python train.py --num_hidden_layers=13 --num_attention_heads=9 --head_dim=64 --bias="all" --init="normal" --init_std_qkv=0.023 --init_std_o=0.023 --learning_rate=0.00153 --max_grad_norm=0.5 --warmup_steps=200 --schedule="wsd" --batch_tokens=131072
MLP neurons of a small language model. Each row is named by its layer, matrix (down: output weights) and neuron, and shows model dimensions 304-495. Each number is 128 + 24 x the weight over its row's rms, rounded and kept within 0 to 255. Numbers have three digits each.
A block is one neuron, or neurons of one layer that tend to fire together. After each block is what it responds to, as a language model described it from the Wikipedia text at the highest values.

L3.down686:153120113069084078119096145144125122163135122153121135121124132107108165148091130107107081112134159120143109100140131074163138106183142156120118098134143146156137103144140134168117077123149138138160167133149140081151148149129108116132113098151138144118108108159105152151100115142115133110129122128142054108116147132140142159119127106124140076130086118142137101121109121173118075163112108098117106146184096133113169121106128140109130168110150127166125138106143132132087143099109134119116156126130133118145107137148130118104132160073146076153106131140154121124139112097096136138
L3.down2441:128120140128122120136103148113151098133112134106152124133137138087117153135070137139125124130101131146120102114121126128132132150140174200118150084147129127119097097151127116154095111093146158134130173106138121130139092168120093133115134138149192099132135158124079179159125152142097190108172118148101098094095147135148090128137090116106156089142123096126113101124175119126125089113117134128132079139123089173128161100163136127128112122108134118130120102130135099144120122110134131114136159127144154135118115127118117133146149123111134168117134180109117124149156124114144123134
L3.down2774:149149126100087105151128122143121092102133120112075167140132111090116156110169154105136117116127118166137104151146159131135153123106130115135092139155130114108106152130114110125153051098166121105107132110126109102178099174089121159097097133152110108106130085153093093156088108124112067111125105098104079088076134146112109135130099124170153135108166154129155172152110148155144083117106135126147142099154096135095125156176141170118102132106136156153094130099129098128104128110167127133110139099123132137138154121145135142156123139102126139097145130154125140108131111123129101094
L3.down3052:101114118137093124114096181114161152145118140166101120100151114169127132124154145115112089108164111140138137126177208107100143110120132122145155134136112165107128140129143119108093130117098126107145159152130138096180137141124126134115134168164136080120074110142116139156132094153132174146124121123112150113083132155175150163156076111137134111142168124156114112145145111136166129171141158101110136140125107132082134120081126153110100137102140116159102110146087139153130117077127125119107097089115109118112140097120131137145143180123152160156095159124111094151134095170131114122
Table row-end pipe. The closing pipe at the end of a wiki table row, right before the line break, in stats, filmography, election and career tables, e.g. after "| 0 |" or "| 100.00% |".

L6.down350:146124143103179152150129137133093100131101106155183131107106128149085093144131165113097106121133153085093125123149094113103075172125127123127121168085125123119122124119152119139193116117124168131121114125162133124157139104117155170133114076141087115122162110139124094171081143137145184154107126100101152139147118097173117110136163096126138125133127098143100147112121160147132084102108132121145103141155077149123165145145098142092121103134098142142125130146124111088111157143101124135144092118142123144101114104129105104147121141127065177131169157131119153134120147185109118130
L6.down796:131132133152161122152172138132102102137138118096116171158113162172099113120129120155114068131116108150130131116144151136075108142096121181173122129118168119100109162148120114120127121097097129105150143133161109089139144082153120111107150116135161134169130149143169142136097130165120129125106134174150113111152136130129164171147122129148157128110121151112146119145183110129180128130106118107121120136121106176149127118126122123149147100109128134104137111129111170126120126058157116148123173109148131149118139119168175097087165144114096136118137154068092142155099149085123110100
L6.down1036:164148107159128121115128112137167143127104125104137097134109115123143109142133160139124152116095132116133154138153133127111126159126151108155127135118130079155112179177109122130097138144123104134166106138078137136145155099135097126152116116115128154118090128165124120074142106145110111133087133150133125147104146142104106163140066150090168121122105192120147165178134146141125089109138105098143156166085111071122133119113145130105125133145105155121092162136133118164117121129137128136133168124129161111149161115153118136131130107118142129127131084121165134122132147121159166178
L6.down1155:147111122134084087106123159148094121135111171110139169144111103109137133109137094103085090115141144140124078151159103092121138153146111166122115130163131122152138149123107126107137116140168138185116156076163110118164121175133165104093139118130097126111117146137105170121152098138081051124186133136121127163122119132093134164129102109126138127121091137115108121100138115104087119177162153134098140141115117124117136080143171166118138147144144182117093179111111192136088142119162138126116169119103129144121103120134117110104130089124093107094127095116120109134144156087125143117
L6.down1280:116100113111142109163128135132119115086066130134088115095134141131105111074152130113117147132159103078142157120137091116122121132152120122163127136178117129141150138142139147119145165088158130165175125146118157152124128147121157113134154101140151135118109139109127112147105093122109183139135097172125091119122094107137114112120110140125153112127149079139116103075157126165166149088151085126127136072148122129088166136160120169150153116125086094114155096097106160110138094125177160143090136128132101085137157144152174122163111103131118128110169128099148111149145132149197138122
L6.down1446:155123150138098093129146147149110098157132152133082117140127115135116142117113150111159134139107135164152090153114149159130175097136093125136106139127145149126132147098122117172136150144143144155126127152134134144107144133128118098083131110126135099113115114147157125132176156117108169126145115078103142132096173156099114148126092129150093138141089109121129145137205103154110160125131136116130121128156103171146125133184129134125167111138110101110101158099125135095160145109117146124100127145167108081148105129133188155141146123113137165132108132130134170145183095126152081123
L6.down2936:121123116146125107135126164146069123140134152118137130115129137115119161115140141068125133087154154090129134141144176136104113150171112106120153174151117179138176106146093106160158146109121113125091060130112111135123175138127122131139136143175121122128122116136131133156154123138141140167114124135159104151087097116114136161155124098145095097103119141105091139119132132093109143149103100136168138143127164145109168124123130130139131118118130115119099123204202148151110152114130151145142148133204136110125183125103119103129129114125153114098110097122122121181129147132124121088
L6.down3030:107107124160106115154117154126095145145163106127131153108123100119138138125151121071126188112092125144099109133146134149115146152128107124134087127132134159134108096140158087092140136129131162165114122101131112100156124121126105144124167117129153092124114104116142099111184121092200139135127084169107167108136155146132094169118112138142130132148119137127139135163138180125128110099129118114140128109115138115082125116095129146108125109131129101117117116090113153111100129139072168106079111113065135169154148102143114138112123146130133092136157130131064096108097148153136114105
Structural line endings. Tokens that end a markup line just before a newline: heading closers like == or ===, table-row final pipes or separator rows, and short-description lines under article titles.

L3.down1007:152113098172069147133104144121153083135129122112154157133102126140149102159138160149152126083142133141142116127089112139140106142137108115155128109110083111087142140138117103147147122063152118136127108124075096129159148147143153131151116104121135120159135158155133126118098127101173129147140147138176118108144102172133113110093099169137127131151171097109142200113132075127100115103122109135171114119114118129117149137119123112137114158147158112105108093096141133117159140147121131117175116153141160144087134140089142139033107127132102141114125151147133107152134096130135105149
L3.down1849:114120118140149110125149144152114159127099167138142138141126148138112127070145139134122146102143112125089160132149141100154109128172125104118172089109098139147117129146157128145150142127091086083109127059096101114106126147129166111141113087126075113118120132146096129142128132123145107133144106113136118151113149135144129139126122139150141085150078127120159138140125180096183182102119113122094140102148173129150143115094093100057134170178147087118134115174140104095139099146113111164129141157153135109120107125154174088094099114101135145149138145138132133187105171140143128131
L3.down2507:100154099160152112170108148139117118134139104102123137128107135124087088095142146129125190109142153152125154164114100160143094165145073112110145112127102109109102164127154160117108141114162131115109120106098111126133131122074106159130125112138106113104119126106116111107131132108138127075119099073125137095114130158102129102149098118139128136127139095132148195121140122120129166144128147180113117133112146097141144138108143129152139160123183117105132121141142137158154123094107153152142127077143137132139093058132116117157141115148102114081099102083085125152113166156149146103
L3.down2746:127115132121119141171092099082146169124122100146100142099133128160119098127149155150132116141108136157092129106080125148104151163122114082156154130133145109135159126128126141136130154103127155123126081130072113127159161118156144122131114106128100131182111094167111126155139121159157149101146114131110153088147135111132131089129139125131151112129116129130129128118124128174164152152166131088097197113167124124150107146108091104142126118136155163138151102103108117110099133136161125137124139112105124149098137110160133139088112099103089135151094080122119125146146102133145103111
Post-determiner modifier start. First token after an article or possessive (the, a, an, his, its), usually an adjective or a word's first piece, e.g. fav(elas), present, un(rivalled).

L8.down811:149174163105115106137111160159139160174115112090124119144153123148122142105108103100121121094071151119131075117163110109131086101132107115127105157162126124142128173130171083127153077177143158149176074163136120120136098124086141138088147112146144123082164126167093143124135140145119131098120125150146138142161153141148147141148150166148134160140145169123116102112098145145172081127082127121131126144101112100115121098113183157119134156099128135158129149112122104122145125165127171128111136144141122129132138147135156137106151148153171108133156130116124155161151078123148136136
L8.down2560:179156118127180111187139125122156139115106110134139134120151129126141119116107125086105136128168115115172157139101095185146156110111149122100084116121117112144129120118118157149097152167088134112160093118131100136149145127143189115146121098128079117082160092130074155116149113097122113119144148116065133179134145145103130117120088133158119149141176138149139128115149135119143138164143109132159145137138126103151120131145113115157144115094139129163147150151132121119096073101104110091149094087123125119078087188145166170119133139144125117107124089138158110122143122148145114076
Critical reception attributions. Tokens in review and reception passages that lead into naming a critic or outlet, such as writer, critic, In a, closing quote marks; weaker on table cell separators.

L3.down1056:144143151094153121121140111093137122129130101133123086168080141152108124160125165089167112117107151123124112115142108151091167164131154126092057111140156169134130132170113089145109081102121118123109141130124152133134148147119158120128149157125093112115103078113109124127162150161132174129084100129130127122100126156111109103110145126130134094114170138166109122101127093143137066132111142138118110151093106136163142134123130168169111130129119105158163148104092144103076128135111153149098128139116085161140188108171128110101162158148185134148136115074118105165099137127071148079
L3.down1272:133115090119144161140161122141147144108141132111113150127162159147148118150128126160143128114123105146105098100142083150114196169162152090120201161090119106112127060098093187101184121139129118105129122151123127149126124074126132142127133138124156111164104121127120169122154137128153122113122177077140116092137131121153124140131122102070096099134113132156158127136120155174127119091141109161112146110124145132122129143117188150108153094105133116145122173142121134136149092170152126146134098133164088125127169143125125148178121125106130184170184096128094071133144116163116092142
L3.down2042:121110164163169153160116124155145124108117105160094102119175137127153092155098130128148132172106130105127143101158123129124135148132160172091115116102131126136162162133136127108144138173125141134179136127102140135090127121169142129055119147116083172107110116119123122109111135159140167141136126128120099115150143119121135151142172140129124119121104140170146078121137106186095112112200123140121116139122094132171151087179145117151144102132155113119087145069173165117068140187128131142134104132132132090130139150128089131147132137137149126152148138149138161142129115178126136131
L3.down2707:138153168141160123120113132132154142078109145140095165077153099115147123094117133114109140116134114102118128133131091155079140184160116160096120120165087148131108142100110125128123110142136167117131096177153104191151127137120142113120121149152107132145134138128131128138125125176146134191140097108118092144137093130085103074134156155121146120158127138167178112114127136174144108129119144176100151160181127139080174148121156149138143087094117126131151142110082133161093098166089143183129094093059111095122152118099116180103088106160156137157093153132132159103149109160095133101
Auxiliaries and negation after subjects. Fires on the word right after a subject or auxiliary that opens the verb phrase: auxiliaries, negators, adverbs, verb-initial pieces, as in has|n't, have never, has not.

L8.down1221:056146127161128149163103098112157160127108151132077156116067087153141147122129149077130120155128123108126135098152133125092101145144105112115137121165116114138095129064122093140121150132114139113106149127178181130112157128106140123152152109181140138133124168168104138112153132145099132149120135110174103157140110151134158156126103129131119100109151110144130115124121109102109077128174162111150090140092129121156142100118093111076145088155138089130099124124138077116104099128143089096147114102121129128104148125104098163165142133133097112115158117114139152118101119125154143088
L8.down1691:113058126113128122138134187109091189126124137120114142098125121131077136141136162128141085152132167132106136128134156134132100161139106160129137146097078186168131103162110161114108119134137162152129153123153130096128126136142151129105148137158153151166118155113164127118095120116128129150077148129122085151111112179131105167111161085155131111122141140122091140107153148098112144166115121148100105087118114127105117147132156161138162089127113183129123134129129142129118135108155122135150140133115142153166110081159170114136139105122114114141099123149114207138119124088118150154
Wiki heading line-ends. Closing markup at the end of a wiki-style line just before the newline: heading closers like ==, ===, table pipes |, and lead-line ends.

L6.down104:157115132142185167166132132127121093142116162169137146123081079114127122118161146159177121145100163092094123079107127119115155168174135122095133130128129161149121138157166076117139127109139111136091125063122153123152084105098145121138150115127114142124094184112148146108114127100144105094166148138153113111159148176109114114141111135140118154095152156117142116158121145139091107132138116117069135151064154073102111126187125133124092122166094134111110098124137123107092119139097135122161122193121139132115121133107103126082128079117150163140137106112134134127186159129120145115
L6.down198:134146089107148111141151131109104129118102110166119157173161119164090090076120125123146126143152143102156151129153156162150138139115096147143114137130126136141116147121157142095135104128126121114200111091101157129090150153118139127136143101127145123133151140138127125116127123112095121138104168094139117116162146166141130151113139139194143158148127098147178145130149097125107123110186120105095154121135107115128113132137125155165122109094086118137115131122150143118125169103085121110135113075124110087118173149136120108140145168178139151152157141100089120168140135147142100130
L6.down398:100113108156145170080173186125103122138148155115144103095122109142145139117111155118123127145150153150104128106130111158128120183136105117143137119112126146084128111157122140116123123092122103127157128174138141115127146134112129088112111180127150124121117153100154094123124141143136165104145117135135169138142170144145162166111132091103102129123129112140116132093100089125148083106084111090101104124138097112144141113126089110136124174138073164100100143099106136134086119132132105149162140087145108138115133114086144091140153085143060126122161108113148076081174142155136131160
L6.down1552:111114146123090089125140092126171100134182121124159143152126155122110090124112140112105124115154154167152107151141112128126155137134108083115148108107104112134122096078139164170120130116161118101092127124076119056151097123147178125090127163149089163121145147154135119142131137080155175135092152140134155184158135169147168111137122145150072111130142124187155119164152134114145143116149150134123115101124144127118094118124107135108118112096123096066098104131121125100125122137106118130120131118128148115150132123114146121146135102146125102141108143119146151097050119185111153116
L6.down1597:136085085135117170113132144115122152105139105111087089168102103124146082111111180122099125138046162132136141110166150148117111147140160087127104154125117127136143095083153119144114120177146139100145117091116127130111149146130146120152130151086117131129101104138121119126111141118126135149158155145114174120085111095127122127120147155125151107137120157149145125066139110130098129124132145105166159091097126107136142152142135147153144139129119100135118087108144114138166144158118118167132120135140148116093123110143127156120177116181115161159093093131131115122159148137168164111
L6.down1811:132137115172131154111143131136134139128098141123079090152127124088123139087142148121117139161106148144085128140179134137147158118135182118112074120121144161125153087147130122106094178136111135134146125105110115123136124161111167137148134114073121147174144093147105132111128093142128117134100170119132154130143083114153114117116130150086149133122113109109148130102103093156156134165128132149138133188123094127134145152101116126140093150151134149086169136107132109083081166145152161171160140125138126106108141140117121151153104129108100111126144136098152142147143144135172117100
L6.down2218:122113131155158122142147176151160152162111149113113116115080128073146167134111088144186122080112141113136128117113130161133156135113156161091126096127186108121083109157122174098092180171122151153122150102137131082112121068169142112126101149107143129106106192120149147108083114127154185119151108092167098152141139151150104111150127116104109113162109132073148116119102138124133120169136165133145133149146159148146185128126112094139138138148146153143117173107136105119103157118112164137130113131131134096115155161089122144172140120175146085101118122132111142104113142107111144111
L6.down2829:116111135155094114119142104147114106120121148087126106109166120127132149145143113108098125115116123108094080104119119115107165150117134139097169107136128113091152124153153128131144147096096126116118133143170147108133107159068109089119147109100100122115095107097098142123139120151118172172113137120131145077121121157124156106122128127095153090107148129141100152095163113082117121145127119051145081156109113112133158131151101091108103124106113135154117141113129145111121132118122150125142135141123128152086146176136130162129121100122106108182156159116129182157098139115107114170
Have/has/had auxiliaries. Forms of have (has, had, have, having) and possessive 's/its after a subject, usually before been, not, already or to.

L8.down2268:110110138106147129136125139148147110154133135145115088132142123103158136138177119140151155154111116129152141148135115137135158127148138127113097162141107197114136114138155116113105128120101130094162176110103102085168125129164130112182148094107112110112141107184094126158125128102103180128135123074101141142175107097115113138132115142104124077119123167125140181128146149126182099134126119140158123182063113141106158100164106122094143129114111143128136129136086092141094134132093125140111139135121174115114161125139102142107151103123192138108119157175088118109118122152111098148
L8.down2499:124108110177173164160105143093075103081136099142149129122099140076148134115119105095131113158129096112111096127096155085130131104131113078116135149097118174109075112139132132109130112143092145153091158152125129161123133108105151159144143158110105117168086119153221138148107158152119175117103159107069124141162157142184127138088115097120096118093129114136122145124170089125139132093150146168122124162130126115158154140114120125148119107160146133148112107128101115144109145172178112111154146144156137101123104111083104126121089117123142146154128164123132128061158123140138097130
Perfect auxiliary after subject. Auxiliary has/had/have, or an adverb like also/only, right after a subject and before the main verb, e.g. "France Télévisions… have participated", "It has been".

L6.down46:099205132097144088143087125129172135118138166124133162152128115150122104164153116097114137135160158103096156130165127100158114103114180106161113161150124118119159112088133118099105104130129153150137138105135151099135142113116131160164134128195109132094125095095120161125124126131076144100167133136152137120121100171080072128114103132120141120134124141164129148167107156154111118126148211116120105156170130123149135120112137158132138104115149127119164135140134135120124154102124147145120096138152133085120147107132111100104109133167126118135166079086153158100171135168154142122
L6.down307:081158139127115121130173127148139105125097123163133148118125132124126117110140105121118115137153120125123103143149088125108137134099093138142153144181134115073127117128140134137126131108144116144087124111090141119129154136128129162164088119123114128116157136142135136143123164107088115192144111127157150174157116103150164128168117086146122140117116149119164154143115134151112078111132074132154091096144143144147145109080133143071160128112152161182117125120126130074094142175125147143129084129088133132080156156136144140133129119137146099120122149114122130116091153137175171151
L6.down378:153117160127135105116134157090131145138141145098122132128095081124107137111130134139141122146141114132105120091102070124120118118144112088119140128143111163132134122127114127126135143133112091078110172104124152132088134090159102155125143096129120149131126116119078137113144084140080117138116121142102106161140122155141125134165132152141114114111097113119068086154120129146127129111112119152129123135153140122174109107140145133157159099157090153115141128135109106106101120140127166115103161115120105123133120133127102113135166120121139152120151092124161117120125173131115126132
L6.down1344:091102091120154103105148043134130071116130139117108081111115147160130109059152092096120082102170143135135125129125142080133172179132122151179118076148112132108100084135120098118140140101134128086115150036134113132122083079119094111137136123129150150134106169142117170097133125139129132095145171139126155100164119117174117142116105096137119105130140120117132114134090160130070139128148155102116153120129127144134129154109156170156122124074060117127134137143141115093135143100122151134104130188119135151141145144112146124144150133118113141143134095108112113136129111131101137158
L6.down1439:077106133083118140129133145168149139121114125111133105104135133169080103116132129106104110107078086134108143159141128162161108162099140125098129143154132117127149134124168130126156160099098120134106121072141094133115151101103109189131137143164090122147147107102168152144130089127119148150115125167093126157136094106115126143141170111123106121106136178121134124096103106127093136166124158158144127131134058113122123134129139151151121083162144164175109124123127131166135144121107138131111111154098201087128143104118104114148168093112134121145133049158151167141118122138144118080
L6.down2127:131162148136124133157129115120127109161071146127147136192136103156121178137106105094147143139144109132140158090140137130114110099126115122147116183126140142164095127122139145153126070083138129128167159105133103150130142111154142121103160171166118112098188141167125142111119091085083083079158105115162119127117122148148151162140097160101145122167111148130090084084142138150104132126140146115155077119137101156221129139117111144125094100163116147115135138101149154162143144180145103130154131128158127117123160149120159102134184167131130126151128141114146090127131152130136115101
L6.down2478:133131134118120130154104124182121105100105121153112132112076102142152122108133118095152150080103086140120114107141087141111132112140158127148165090094129127113077115103121145102140108131162118110102128140126108158121171125143129150115112172131106115130135143139122100114121111136104120111160104128158103130124113115139120135137147137151127152180092120125102096190077112141143159131156104124127125085084080120113123115124147134129100129155149111152160106137137157119124139136066126124136076161145161115112164180162159090079092171142109107134159120133129092117132120145042148127
L6.down2965:115155118090097137126149120129100106116132113102160147130066114114104140118110132073135098086126156138115128097138077117116081117150100126132123131111146128188155094140120141122112177098168121099122121086187111105131160134166171128150122136142093081150152138148151169133074132113091125152122120178127112144136080135112128150104099102132121126130152190152145140118116097116165128136142114148082141117165074114148140188177137162160130099102159146158160130150089127123099137065109124128138152140083128087151149147140142137134115155166126119118151087120117136114134125114128111137
Abstract process/state nouns. Abstract nouns (or their first piece) after "the/a", usually followed by "of", e.g. the success of, the lack of, the growth of, gradual.

L6.down403:128166134142127131122151126121127118153169153155111161157134138125109095097116113148162113178092151122113129122147130105098117112135128144138137115181113061119096105154140109143137063140102151102152144109153117124167111122143120131138132131121163123116153086095143122123129145120101151145149128086098126118145139128133139104120156167170085121155150124139135152147111125139141088087109126144093085133161107153126137114158094145139152102150137109105194113143172166183151129107133162132125110144144175078191154193141118149131116115134118134133110103153116109128131169147070100148
L6.down788:137164129099095138098093151096127140116137155161094135143114114139143125118189114131110164120130189120119124143118107148117154129130142118111121131095116110136136136120140102139094105142216189129141152136124142151102105139144131126096145121118127184123104131173129134127116124094168140141144116108095142149084121143150172157162118087165149142129156126168125104111125134116119120121136108142166137158090114133137131101112158076154133115089119123154111128116128149073151120101185142121173146128171130109139081152136143163146149115126144129121124133120125107147105099104148113113
L6.down858:135157121139102136135115112124127186160136142114195160105125129143106119093163151102077103140134100125156148134135078132159151163063085132054126121136145127132155125139072125125091137134109118115114138151109112162163172143152170140152105128114106127102148089151158122175163135150122123140140117099120131172134175138130150133124108093175089165138081121103150157113122136156149116130145122104140153126140117109106114137101158115153127132092167147146148147130156129134101141148129134122114092140118099118142120106154119132119110173085131128135122136159134097084131128092175090137
L6.down1310:142179150126126122113126153159124147155105142138133115134122164173143113145119079124140140123080093168118116129145120130127120138091118153128147103133131092123145134121156110070146112149124157096103139116140101122113105087180136110111104118140155118097152080141150121112140143118109127115125139169141115094133147157140144176150155127119147139119132144113152113130126137150144126136127128072130109111105090136099139167126133143174108175093126119160087110110145157147110111098175150165136115139108121135117119111135111150116129104124102124158139137143090162102120131127148162144
L6.down1557:133070144118150133134156120104159131129146106157143118141147139150138139108149138093100189080100098092130151090106075112120145137108149112127118105134177100115115144123105147114129128154109188126150107158091140122116136141156142128147141090103106118152140111123127105128142168107124122120143148145166144154124201137128131100191138113114139134114108153131144163139131100092134161144159122103135155123143152141147146142149127119080146117128110120112101161159139113142116090112104105094141138118132114150046123125146101123177135119128112180114112114099156146124155112127096104153
L6.down1888:150132159097137192121140112121101131159127118123153169128079144110128139165158134154126155145150129151080153128104125144097140127115138112108086126117157133160107127133148140131137133140097137088148111123114135114104131100098097095142141164126094124163137121143147142107096121129107152147110154121105131122150117161128110114155110120131130133160139134110159095132094127139117131145122143070200115114128109087131146109092114111177107120139132140110114141149109148121093139110107174139151118112141132131103174090110131159153140133162149123144124131131113118116136129143090087160
L6.down2367:158125124146146128110150131139116145125150124127145155162108121137116127142128111161121143156133127097118134105118141115129122172120136095093082133158135176105201124139128129143109107127082110137160142179108105184138170157136101111147133126094117135130150116100110173134143145102142134207144150113128133133126126130120124148160150146196106132113108092158172169093168119122149155154104149108131155096097076111142160104136160154084133105142153147164124177150099102110082134110147137105119153125087142121095110124095124126104135126183114141090118143137080092145105100118174118114
L6.down2893:150124148123157179167120159099154146139194123119136157125119126164135124098162125091152104104153127073099152118149106097119157165156071094129138117116116143112160113134153123109168117138120111123178112154131173140136144160182134155125135122088097153131144111106171113153142202097155152141113130164113131148120122123159142121118131147142142152143129117119101127145106124108160118124117122144145115107107122148137085116112159106129158113160088150149121124146142143152148113138099099106088102147118126105132130090124141136139115128139133096176117126143141135147119143135109092162
Ratings and chart positions. Tokens right before or inside a score, rank or award in reception and chart passages, e.g. number one, two out of five, ranked on the.

L8.down419:146085139122107117140161125133140164126097134123129127144119116167127148129143161134106114129160129153131130143110096144137098169109149100124083137098099103137160133115116163145164200124116116111118139115155157168124139089069109127140119119163118138117157105151162142130132155154106097104116134129144173157129133120116144130124174133098151146122158164147101170160146097128138082125132147105121160155136120111149141104113120204118094154175140146121127154155148122128143141117088154136185140123124156109134141143136121097123155137203133116117157117137128147146064138135122110122
L8.down2440:144120161171141155128123128130094111150123093110137108122086117137148190153114170151166168135114121129168105121124096143143127098114120134132099150118142131100119148135164141130100121104134136135099126149161131120132127149138132168134074164108088120080100107160103172085126141139093114173138117091083149125148157096129124131087085128131135144116140133145116118148121135074136139121131134107126132115156135120148134143093083094125098149118156164152176142116148115147111160136133134111094113157082144166144077100099126150122166152127142133080118121130160180176175134136128108108
Cause-of-harm prepositions. Prepositions after words of affliction or cause, just before the harm is named: "suffering from", "hit by", "died of", "due to", "bout of".